python train.py --n_kv_head=2 --positions="rope" --bias="none" --init="normal" --init_std_down=0.0 --optimizer="muon_variant"
MLP neurons of a small language model. Each row is named by its layer, matrix (down: output weights) and neuron, and shows model dimensions 128-255. Each number is 128 + 24 x the weight over its row's rms, rounded and kept within 0 to 255. A neuron's up and down rows have the sign that makes its largest values positive.
A block is one neuron, or neurons of one layer that tend to fire together. After each block is what it responds to, as a language model described it from the Wikipedia text at the highest values.

L2.down53 [132 118 120 121 113  88 132 120 107 171 132 132  75 134 112 146  99 165 108 121 151 125  95 143 129  69 111 166 113 128  72 144 156 173  86 174 122 125 110 136 130 105 111 143 103 130  95  91  85 113 149 141 131  98 144 130 108 146 118  87 119 125 162 134 129 156 120 110 108 109 126 128 122 165 155 166  64 124 129 145 120 144 125 123 105  86 121 162 135  84 114 115 129 124 121 122  95 135 177 103  78 113 118  80  97 148 125 149 122  84 110 157 101 146  99 112 131  94 111 121 145  91 156 107 119  93  90 116]
L2.down212 [127 141 101 110 134  77 140 134 162 118 133 105 114 131 196 140 129 157 134 114 121 106 119 111 154 165 133 170 128 108 162 112 103 162 155 126 122 104 138 112 150 167 165 111 134 139 139 121 153  97 141 141 134 115  91  89 115 147 163 111 151  99 164 107 138  82 105 105 119 120 203 112 101 170 123 158 138  95 145 138  47  62 112 139 113  82 100 131 125 152  84 131 131 127 160 122 145 120 125 106 174 136 140  92 148 132 137 148 126 139 127 103 130 126 110 113 158 101 154 105 119 122 111 142 136 137 117 135]
L2.down308 [136 150 145 108  91 138 155 171 107 109 149 103 118 121 124 139 137 150 130  98 104 154 132 134  97  83 109  95 155 150 166 148  99 156 173 177 138 113 114 107 125 144 114 127 117 109 158 122  99 142 132 158  90 121  66 128 157 137 136 157 110 110 180 133 149 150 101  94 136 116 132 155 107 147 121 147 125 178 117 155 120 131 135 123 105 152  91 112 107 113 214 107 124 117 121 135 107 144 140  96 127 104 135 138 112  87  89 152 137 122 116 143 111 146 152 146 131 125 148 126 119 111 125 122 101  97 161 110]
L2.down334 [162 130 120 148 140  96 167  87 111 140 127 137 160  93 167 143 166  88 123 114 151 153 139 123 126 141 125 124  60 113 149 133 131 184 109 188 152 105 145 133  92 143 156 137 150  83 164 103 140 138 141 139 102 105  89 127 108  89 139  82  85 139 150 178 136 121 160 129 130 119 123 136 173 127 135 117 117 130  99  91 135 165 100 112 113 129 117 130 123 116  99 120 116 102 136 101 144 141 105 115 139 141 149 128 140 126 111 138 135  90  92 117 126  90 132 149 135 159 105 144 142 117 145 134 103 162 147  98]
L2.down422 [131 165  57 170 108 124 138 143 117 109 147 167 159 149 139  93 156 150 170 142 133 126 132 179 141 101  90 108 156 109  96 153 110 138 120 104 161  92 154 153 147 116 128  91 101 153 118 102 133 142 105 170 107 101 139 106 136 142 149 172  73 114  82 128 127 103 163 121 121 161 114 142 145 153 133 142 129 132 131 184  89 100 122 126 185 132  91 123 105 162 174 163 134 144 120 117 154 118 111 127 113 131 140 116 139 104 123 125 186 140 105 161 130  94 159 149 142 172 145 139 138 115 103 152 140 138 191 124]
L2.down558 [108 125 151 135 107 112 169 116 122 141 151 155 162 136 185 133 135 142  98 134 111 107 142 108 152 120  83 171 163  79 154 116 100 147 132 161 121 122 149 168 123 156 131 120 160 136 168 179 119 112 100 157  99 128 148 112 118 123 133 118 117 155 112  91 108 140 157 136 136 125 122 114 136 115 108  98  82 118 132 144 124 188 142 127 179  79 134 117 129 158  95 131 128 123 143 106 120  68 124 119 114 169  91 113 159  85 188 152 113 129 150 130  82  79 132 151 132 170 128 140 121  84 140 159 141 124 109 105]
L2.down639 [132 118 122 121 141 122 136 144  92 112  99 177 113 158 154 100 119 123  98 133 130  78 117  86 117 101 111 128 147 146 148 140 119 121 123 167 113 164 132 167 152 131 164 154 131 166 175  91 102 148 163 132 144 158 120 122 105 132 120 136 102 104 141  92 150 132 137  97 118 149 142 142  96 101 155 108 137 122 149  95 122 153 119  92  89 122 154 160 126 145 197 138 150 171 167 111 123 159 127 123 121 119 112 100  80  79 137 134 135  91  86 130 132 105  93 146 118 170 121 121 165 151 135  96 109 127 127 123]
L2.down796 [160 152 130 135 137  90 142  94 139 134 154  89 110 106 105 140 119 123 124 118  94 140  87 141 136 121  93 110 105 125 102 146  86 167  74 120 111 152 157 118 147 163 142 139 110 169 155 104 121 125  89 160 158  80 145 138  92 130 146 150 104 108  61 106 140 156 154 162 148 164 121 115 168  92 147 157 167 120 147 102 164 112 179 159 166 115  70 173 152 138 173 108 120 138 148 101 108 126 142 142 110 133 132 118 123 145 169 119 137 119 143 121 189 110 121 128 120 111  88 143 160 100 137 130 111 125 126 142]
Description: Ordinal and sequence words like first, second, third, last, final, mostly after the or a possessive in sports and career biographies; occasionally word-ending fragments.

L2.down48 [138 121  99  96 118 122 196  84 111 154  90 113 156 137 133  90 134  86 134 132 108 103 157 105 160  81 149 132 112 120 125 157 137  93 125 143 121 118 133  61  98 122 174 150 126 128 130 117 139 113 124 120 104 134 116 103 122 127 103 154 128 115 157 141 151 134  61 137 160 131 158 165 138 131 138 104 114 146 104 141 151 165 123 168 167 127 116 112 150 129 162 132 137 160 179 119 126 128 127 137 115 149 150 139 107  87 123 100 152 171 124 117 115 137 100 132 137  77 122 139 133 127 161 106 121 114  99 108]
L2.down97 [130 128 115 127 128 150  84 161 117 156 150 137 136 156 101 105 194  96 123 123 145 102 116  90 153 132 136 116 103 119 129 144 123 127 184 177  98 140 136 147 149 143 108 122 124 146 152 110 145 111 123 146 133 123 142 122 142 154 116 138 132 112 148 127 153 105 126 127 124 107 136 151 166  90 121 165  73 158 143  97 132 161 161 175 161 129 108 143 121 122 141 139 117  97 159 111  98 125 113 127 104 156 129  97 122 135 105 162 160 165 125 156  93 106 130 132 162 133 133 120 185 140 122 116 126 131  76 120]
L2.down270 [118 112 145 128 166 118 132 109  85 123 129 151 112 131 140 108 121 165 108 118 120 105 139 145 111 111 132 137 147 127 123 104 112 117 138  94 137  87 105  88 121  78 147 182 168 151 101 132  87  95 178 125  92 142 111 142  73 144 111 150 122  89 160 127 138 122 133 127 105 109 174 175 132 119 144 108 129 127 127  95 120 141  92 127 114 147 137 148 106 116 151 106  93 151 162 114 121 151 118 143 143  73  92 132 104 129 120 115 128  61 120 148 125 147 114 114 125 135 111 137 147 121 126 100 103 203 137 144]
L2.down283 [117 108 191 136 184 123 130 182 130 107 123 143 139 146 131 118  74 116 179 141 116  78 136 117 127  97 161 127 126 102 143 136 183 121 126 195  85 145 122 114  72 100 118 104 122 163 131 126 106 127 113 128 146 105 130  99 131 160 114 141 161 140 133 113 138 137 144 117 108 130 149 162 143  99 153 122 102 102 174  91 127  79 143 148  84 132 120 154  96 109 199 103 128 106 131 113 134  93 179 139 156 154 133 157 114 141 156 158 148 129 110 121 122 142 140 198 152 121  88 102 120 115 154 116 117 100 110 135]
L2.down315 [111 147 106 125 172 102 147 105 124 173 125 138 145 125 125  74 137  99 124 134 131 119 133 129 141  80 111 166 152  86 128 105 128 169 161 123 114 136 159 136 158 115 141 164 120  90 106 115 103 122 136 108 157 107 135 103 102 149 138 132 111 102 166 134  93 119 119 149  83 111 134 134 131 103 124 112 133 160 132 140 137  86 122 185 115 113 124 148 104 123 147  81 184 109 131 138 121 121 165 147 149 152 115 101 103 135 109 108 172 145 107 123 117 120 146 148 118 157 140 137 165 132  99 133 125 136 113 181]
L2.down539 [114 148 137 148 148 143 133 139 106 139 120 127 122 149 143 125 130 132 130 123 134 115 150  87 147 134 133 118 130 122 152 113 100 161 126 144 103  96 127 125 169 134 130 180 164 186 126 136  89 136 185 131 126  95 141 147 134 140 169 107 151 129 148 130 146 123 134 107  93 103 126 116 109 161 140 138 111 136 170 160  71 110  87 169 116 124 156 138 109 167 180 159 142 126 106 151 140 102 114  88 119 174 136 128 114 139 141 135  90 119 117 157 124 132 124 132 111 129 162  91 150 108  95 143 139 176  97  88]
L2.down981 [146 139 127 120 145 133 104 174 105  93 142 155 118 102 116 143 153 106 120 115 138 150 100 122 100 122  91 108 172 113 163 105 123  88 136  92 103 103 146 134 145  41 146 111 169 115 157 125 191 107 154 137 129 129  90 149 110 114  99 119 162 160 143  76 122 132 154 123 100 120 138 126 129 111 148 111  97 154 133 101 155 136 117 138 130 122 171 133 121 104 151 163 163  98 107 116 114 112 177 160 135 146  87  53 132  93 127 157  99 118 149 139 139 148 139 134 134 126 118 103 132 134 124 126 114 154  99 113]
L2.down1015 [115 138 139  97 153 129 107 119 104 123 125  90  74 110 126 119 125 115 168 126 135  90 168 116 114 120  95 122 150 124 148 141 124 134 152 110 158 110 127 137 123 110 142  76 140  89 145 102 122 156 138 113 145 119  98 116 153 137  90 127  86  99 123 116 144 116 109  73  98 150  83 166 152 130 116 112 153  91 111 123 103 134 155 130 111  90 124 129 136 163 111 142 107 103  98 173 143 100 101 112 130 125  89  70 108 132 138 133 120 108 128 124 114 107 161 145 153 100 135  92 137 118 120 105 148 169 120 162]
Description: Final pieces completing a word split into subword tokens, mostly past-tense or participle -ed endings (turn-ed, stud-ied, origin-ated), plus -ies plurals and number fragments.

L5.down42 [106 126 143 140 103 123 142  76 159 157 116  88 178  75 134 154 159 127 179  76 144 139 108 126 156 123 126 126 139 132 124 116 104 155 126 137 138 154 149 120 167 106 160 128 155 124 135 142 108 135 112 127 173 121 149 117 126 114 140 157 164 125  95 141  99 171 145 102 146 139 112 138 120 171 154 160 161 146 124 161 131  55 137 112 116 143 135 129 140 131 131 191 132  85 126 124 149 102 118 150 112 142 130 159  96 141 112 117 117 115 109  88 135  92 108 145 169 124 148 140 129 162 127 111 132 123 158 118]
L5.down146 [103 134 137 187 104 140 144 114 138 146 142 125 131 144 119 115 132 128 112 123 124 147  89 100 152  94 124 152  98 134 103 155 144 166 115 179 124 120 144 171 114 164 108 110 124 131 145 110 145 167 126 126 155 108 152  50 112 121 118 100 118 113 122  69 130 142  89 102  91 128 142 185 165 181 156 136 111  93 118  99 112 125 111 123 119 155 113  90 122  86 152 166 133 164 123 153 148 125 107 139 113 141 154 155 143 104  96 132 130 147 130 154 119 112 165 129 140 118 187 137 128  96 176 184 144 158 112 110]
L5.down378 [124 175 133  95 116 123 176  52 143 148 175 158  89 172 128  98 126 107 104 164 108 104 130 120 114 125 130  98 132 130 124 129 125 105 137 122  98 139 106 124 142 160 147 111 139 126 153 124 164 147 155  90 116 103  96 166 123 105  77 125 126 148 124 107 112 138 103 130 135 136 154  84 114 154 107 163 119 130 117 118 133 122 105 131 117 187 123 146 172 117 118 183 132  99 107 111 138 113 138 131 115 148 124  86 153 136 128 115 113 151 104 128 128 103  97 171 118 140 149 173 130 163  93 113 144 148 110 142]
L5.down457 [124 128 122 154  99 121 170  80  79 123 160 119 119 132 129 120 153 109  97 104 179 122  88 105 142 102 119 151 127 112 125 117 124 142  88 165  91 160 113  96 136 135 116 164 143 102 164 127 139 121 111 118 129 151 129 110 148  99 149 128 126 137 121 133 138 127 122 129 144 154 124  92 126 124 143 156 109 106 154 129 155 165 126  99 120  88 130  99  90 127 143 130 157  69 139 182 119 126 135 101 157 133 120 126 163 130 120 114 103 145 106 133 156 155 181 144 137 114  82  75 146 159 116 134 139 132 146 129]
L5.down472 [157 130 133 155 108  87  96 154 103 128  93 129 138 121 151 143 145 104 160 106 137 121 115 128 161 147 112 149 130 148 143 135 101 159 122 137 117 116 125 111 125 162 184 143 134  79 142 120 104 148 105 118 107 118 161 119  99 149 103 129 117 167 149 131 138 143 141  97 147 140 185 152 149 118 132 143 153 153 128 143 123 125 115 134 145 109 138 106 139 106 112 176 126 125 162 120 158 153 146 106  96 158 128 134 152 108  83 143 134 148  92 126  96 108 130 165 118 152 117 180 124 153 122 158 132 122  95 151]
L5.down815 [132 106 147 115 122  86 135  82 110 117 162 125 136 120 142 144 136 124 151 133 147 129 132 102 133  97 120 115 128 112 121 132 155 176 124 164 103 181  86 111 114 146 129 109 114 167 205 147 134 127 119 136 158 121  90  61 135 172 108 143 116 121 127  85 150 113 131 190 124 136 153  96 114  79 138 143  87 196 127  81 113 115  82 105 119 120 130 155 148 147 115 106 167 146 107 156 132  93 172 125 146 149 164 116 114 143  97 105 134 154 141 128 119 130 119 132 153 178 197 113 158 118 115  95 118 150 158 151]
L5.down853 [161 107  93 161 117 127 159  99 155 133 146 115 108  80 124 153 113 111 137 132  81 127 143 158 110 135 147 126 133 197 157 120 143 128 133 151 113 191 134 118 137 152 125 128 107 125 168 131 206 145 142 132 153 105  91 110  86  93 114 145 136 124 154 151 146 130 135 137 109 159 132 105 151 137 104 115 133  96 103 133 115 148  95  88 127  99 139 147 143 114 165 121  96 109 148 131 141 117 113 120 163 120 102 125 188 136 138 145 137 108 115 145 133 123 132 143 113 107 141 123 124 159 115 121 148 162 159 166]
L5.down932 [174 137 136 136 120  97 130 125 122 101 125 113  91 152  81 139 110 153 136 139 114 133 157 101 172 135 102 157  75 134 132  84 153 149 119 137 119 137 120 115 109  91 139 136 126 156 119  88 131 117 162 131 102 115 165 100 112 104  94 127  96 140 172 141 152 201  93 107 179 139 115 124 137 128 149  97 138  90 160 125 114  79  75 162 148 148 146 152 106 119 124 139 138 144  72 165 142 126  89 119 168 120 150 120  87 115  98 177 144 134 106 119 121 137 124 129 114  98 156 138  75 148 118 111 141 146 108 135]
Description: Ordinal suffixes and number words before a noun, strongest on the -th in ordinal centuries and years, e.g. fourteenth century, 20th, 100th; also several, other, four, -est.

L4.down988 [119 132 117 162 129 108 109 140  89 110 167 152 156  75 186  98 112 152 119 149 133 125 121 141 119 118 145 150  91 110 142 117 125 130 109  90 163 127 114 131 135  91 156 107 117 165 148 145 162 107 172 108 125 155 135 101 132 120 143 127 131  97 127 146 125 120 114 147 116 130 137 144  76  90 155 168 131  95 122 133 121 111 150 145 118 102 146 144 145 138 136 138 142 153 105 138 144 110 100 125 135 128 118 127 115 135 126 124 127 117 143 127 103 100 133 136  97 160 141 138 140 133 140  79 162 141 164 115]
Description: Suffix pieces that complete a split verb, mostly past tense after a subject, especially reporting verbs like not-ed, estim-ated, st-ated.

L4.down750 [132  92 137  84 120  74 108 130 102 138 134 124 130 124 128 135 107 114 110 169 116 127 111 135  75 122 114 104 136  77 120 109 149 127 163 164 117 129  68 124 115 131 121 135 161 152 151 131 104 114 127  87  88  82 100 138  75  99 109 139 104 126 160 119 131 130 118 145 107 130 142 120 133 126 136 164 100 157 126  82 137 150 111 111 152 118 125 121 176  77 197 146 159 106 174 129 120 116 119 132  88 176 167 134 159 118 167 156 137 169 155 116 122  83 141 140 146 151 134 135 125 138 118 101 163 113 111 169]
Description: Superlative endings and rank words such as biggest, shortest, top, best, most and first, usually after the, 's or a word stem like "bigg"; also scattered word fragments.

L5.down195 [164 144 143 118 146 141 125 148 156 175 133 100 114  88 114 133 152 157 128 172 125 106 146 156 131 104 134 156 149 125 149 128 122 126 125 114 157 211 107 115 154 136 122 119 185 130 104 142  80 143 107 130 118  93  81 111 141 110 118  82 112 120  84 138 180 106 138 151  59 106 124 103  72 133 109 142 178  77 124 125 144 125 133 102 121 146 109 101 146 162 158  79 108 141 122 140 126 132 149 140 117  96 129  85 101  93 160 108 112 117  79 143 134 126 118  93 168 129 139  98 168 148 102 153 119 145  95 125]
L5.down304 [129 144  91 166 131 121 125  96 113 125 147  82 121 142 157 125 164 118 155 159  97 100 114 129 142 159 121 152 101 131 111 117  95 166 158  80 138 149 159 138 113 134 138 103 123 110 126 160 140 120 111 124 105 111 140  86  91 121 128 101 116 121  96 103 135  71  94 138 123 121 172 129  87 151 126 112 153  99 137 129 136 136 157 116  91  69 141 137 129 118 118 118 145 148 140 125 165 128 110 103 118 139 139 167 141 130 152 146 100 137  95 122 126 116 153 169 131 189 114 103 114 150 156  97 157 135  94 147]
L5.down458 [120 119  76 147 148 126 172 147 126 108 126  81 160  92 123 120 108 163 127 156 115  77 163 141 122 142 106 130 119 163 140 151  98 101 105 161 171 132 113  92 126 123 130 121 117 124 129 135 105 134 111 110 132  87 131 133 140 110 158 104 125 190 107 118 150 147 135 103 108 153 121 142 143 105 108 163 137  93 126  95 144 116  85 119 118 103 157 126 132 132 148 126 133 142  97 113 103 140 120 127 138 110 142 193  96 106 123 164 172 119 171 100  98  94 123 128 158 118 139  96  93 159 160  90 167 133 145 101]
L5.down580 [147 157  90 132 119 105  91 145 156 109 144 105 135 197 130 163 114 140 186 152  99 148 108 146 142  95  80 139 135 146 130 136  74 116 160 184 110 153  60 155 127  96 121 146 158 131 123 145 139 125 129  96 121 124 105 140 106 120 118  85 120 142  98 136 130 112 122 157 119 128 129  92 159 115 127 164 134 129 112  93 142 126 158  77  91 117 115 134 138 136 191 117 120 122 104  80 104  79 127 138 181 170 111 168 108  84 154 175 138 141 160 161 124  99 131 100 139 108 136 168 119 136 130 134 110 127 121 178]
L5.down661 [127 163 173 130 136 118 126 152 155 153 150 133 106 115 183 133 109 142 135 144  84  71 127 155 170 120 139 157 134 148  89 118 133 111 153 114  69 159 147 120 103 110 106 118 122 103 124 167  97 112 152 132 141 145 121 100 134 140 125 127 116 134  95 102 143 139 153 140 121 122 110 142 132 125 112  99 108 100 122 116 139 109 112 100 143 160 141 125 150  75  99 148 130 126 147 130 115 139 159  93 124 129 144 154 103 147 107  76 106 111 126 111  87 120  83 124 155 118 166 144 157 134 105 140 173 115 158 163]
L5.down837 [129  99 112 123 161 115 124 133 148  87 147 123 144 120 118 122 115 133 158 123 132 197 105 132 108  86 120 147 158 162 157 159 120  99 160 138  85 112 121 180 197 148 121 161 155 132 153 121 129 134 148  95 132 128  98 156 146 129 136  90 137 160 119 120 142 113 162 136 112 140 137  72 137 139 149 167  96 102 166 143 145 116 151 136 171 136  98 113 155 148 141  98 130  77  89 125 138 110 138 149 120 147  99 159 104 107 110 111 133 104  95 177 110  77 134 129 132 139 139 155 116 145 198 161 116 140 115 119]
L5.down946 [142 139 161  90 119 119 138 129 150 122 118 122 147 148  79 154 125 104 130 123 148 161  85 127 163 115 124 125 169  89 139 144 157 138 134 159 135 114 142 127 123 114 127 135 105 115 118 121  94 132  96 152 116 125 148  79 127 129 115 102 137 104  79 135  99 114 110 119 140 144 125 106 108 104  86 165 146 150 153 149 108 166 114 158 158 170 133 157 116 120 156  94  95 152 130 116 106 116 137 136 168  94 139 116  95  96 140 102 120 150 109 129 102 161 127 135 147 120 119 148 110 139 114 129 174  72 115 157]
L5.down1005 [176 113  92  81 127  83 112  99 114 144 113 147 126 131 158 134 105 114 136 122 147 146 108 100 123 113 127  83 130 119 120 143 123 123  91  97 132 142 121 112 131 110 119  91 116 132 109 141 133 130 133 105 162 113 149 101  88 105 155 141 151 114 126 131  84 120 133 113 128 133 152 102 138 151 128 161 142 154 142 124 140 134 117 127 125 108 130 161 166 115 153 129 146 153 126 167 110  81 118 141 159 150 169 119 128 188 188 152 127 121 114 147 127 147 120 131  97 116 100 111 141 118 158 147 151 168 132 166]
Description: Word pieces that finish everyday pronouns, negations and adverbs in quotes or song titles (every-body, y-ou, n-ever, can'-t), plus unit abbreviations after numbers (m, in).

L5.down154 [149 127 122  90 185 128 108 135 134 123 135 169 143 120 139 111 123 148  79  95 103 153 141 113 149 106 178  93 115  89 138 129 183 142 140 154 131 108 150 122  76 101 118 154 151 152 121 153 112 154 108 121 116 139 118 138 113 133 103 112  97 152  96 113 134 129 145 125  97 136 126 101 101 107 142 145 178 153 136 122 151  92  72 132 125 178  91 128  81 128 151 174 143 178 146  97 136 113 141 161 129 142 140  91 123 174 122 122 125 118 138 133 121 155 121 147 100 118 162 153 115 141 118 131 118 141  85 132]
L5.down172 [148 167 107 120 172 121 159 166 112 146 136 150 137 138 120 115  88 167 144  80 112 140 124 134 110 115 146 113 124 117 101  78 128 106  94 149 112 115 138 133  95  89 117 125 146 105  75  81 128 146 111 147 148 121 128  91  99 120 108 112 161 137 159 134 139 117 125 133 109  91 123 105 101  87 113 150 119  91 118 111 143  82 150 118 163 140 134 133  99 133 121 126 143 173 171 139 139 115 182 144 149 145 116 121 116 102 121  89 186 142  93 107 119 155 131 104 120 154 159 134 132 108 100 105 148 117  86 146]
L5.down313 [124 165  96 157 172 149 121 104 154 129 161 175 108 131 118 107 161 141 123  98 116 126 159 129 147 135 133 124 145 151 128 121 127 129  93 120 103 141 129 117  95  98 147 114 155 147 142 108 125 125 162 109 126 121 137 149 106 124 106 128 137  83 111 104  78 112 120 162 137 127 108  61  80 138 108 155 112  72  69 143 136 110  50 161 172 140 125 118 125 141 131 141 127 127 117 112 117 124 117 123 140 130 118  62 128  94 117  73 134  80 103 136 114 137 112 107 134 127 128  90  71 121 130 134 124 160 146 164]
L5.down430 [ 98 141 120 111 119 134 174 109 118 108 147 152 154 138 127 121 133 158 183 125 142 149 116 149 168 146 109 139 125 112 109  84 114 129 138 192 105 120  82 161 140 124 138 156 147 144 119 160 101 150 140 142 142 108  96 144 144 118 127 129 151  97 128 104 123 140 149 117 134 116 132 141 152 113 133 141 116 119 151 141 143 107  98 120 135 150 121 140 143 160 100 120 118 135 141 137 109 117  72 141 164 128 107 108 128 104 116 138 158 112 140  71  94 118 106 142  79 176 100 155 146  81 104 126 141 145 129 105]
L5.down436 [ 81 152 128 134 158 164 109 146 155  84 125 147 127 137 145 120 128 126 127 145 140 157  99 121 158 127 109 119 148 108 108 127 122 117 160 218 100  85  98 136 151 134  97 120 128 117 136 112 132 158 121 109 109 151 118 109 116 184 113 139 119  94 166  88 135 131 115 114 161 148 126 141 100  93 153 158 175 108 120 138 129 135 127 144 167 112 101 128 104 125 150 109 147  84 124  98  90 129  86 124 128 115 151 137 100 117 131 124 153 116 144 102 131 140 145 135 118 113 131 138  88 165 128  84 139 145 117  96]
L5.down591 [127 148 148 113  87 152 125 149 100 110 101 129 147 153  88 140 145 127 146 147 128 146 160 120 107  82 144 175 118 170 149 132 141 111  90 185  99 130 139  92  96 164 127 126 145 122 171 100 156 105 145 118 142 118  88 167 104  98 132 105  99 149 124 132 125 152 123 189 156 120 112  89 126 121 132 107 117 172  88 138 120 154 141 155 118 120 120 160 121  88 165 100 125 103 177 113 111 115 115  99 127 135 161 146 135 128 111 126 146 101  94 171 137 131 134  92 109 128 102 143 206 157  98 156 122  66 151 114]
L5.down693 [145 174 157 135 142 155 102 174 112 100 142 151  82 134 137 164 143 105 101 126 140 111 107 126 127 135 152  86 137  77 166 122 158 166 118 151 125 133 125 158 102 150  72 149 164 104 136 141 111 144 173 172 148 135 123 164 136  97 114 153 153  92 143 158  90 130 162 117 162 105 122  78 122 128 115 170  98 133 128  87 121  91 110  72 161 142  82 146 116 122 161 163 131 145 168 126 135 143 162 139 143 183 109 105 137 129 113  92 116  99 141 182 113 133 115 116 132  77 133 121 145 127 121 137 182 147  94 136]
L5.down987 [113 117 125 126 139 136  92  93 150 103 146 182 111 107 156 141 125 179 127 108 145 169 150 143 105 136 162 124 115 124 137 165 118 126  99 157 141 131 146 174 135 104 121 124 127 149 114 127 138 159 129  79 133 105 122 155  99 125 139 120 129 131 104 110 137 136 144 121  83 131 131 136 127 128 119 117  77 121 155 125 147  91  78 108 122 132  79 119 138 112 169 131 155 130 108 105 129 106 122 156 185 116 131 126 101 113 140 145 106 156 124 108 126 157 114 117 101 161 142 147 101 141 152  98 116 182 120 135]
Description: Final word-piece completing a verb split across tokens, usually a transitive verb before its object, such as conv-ey, persu-ades, pred-ict, requ-est.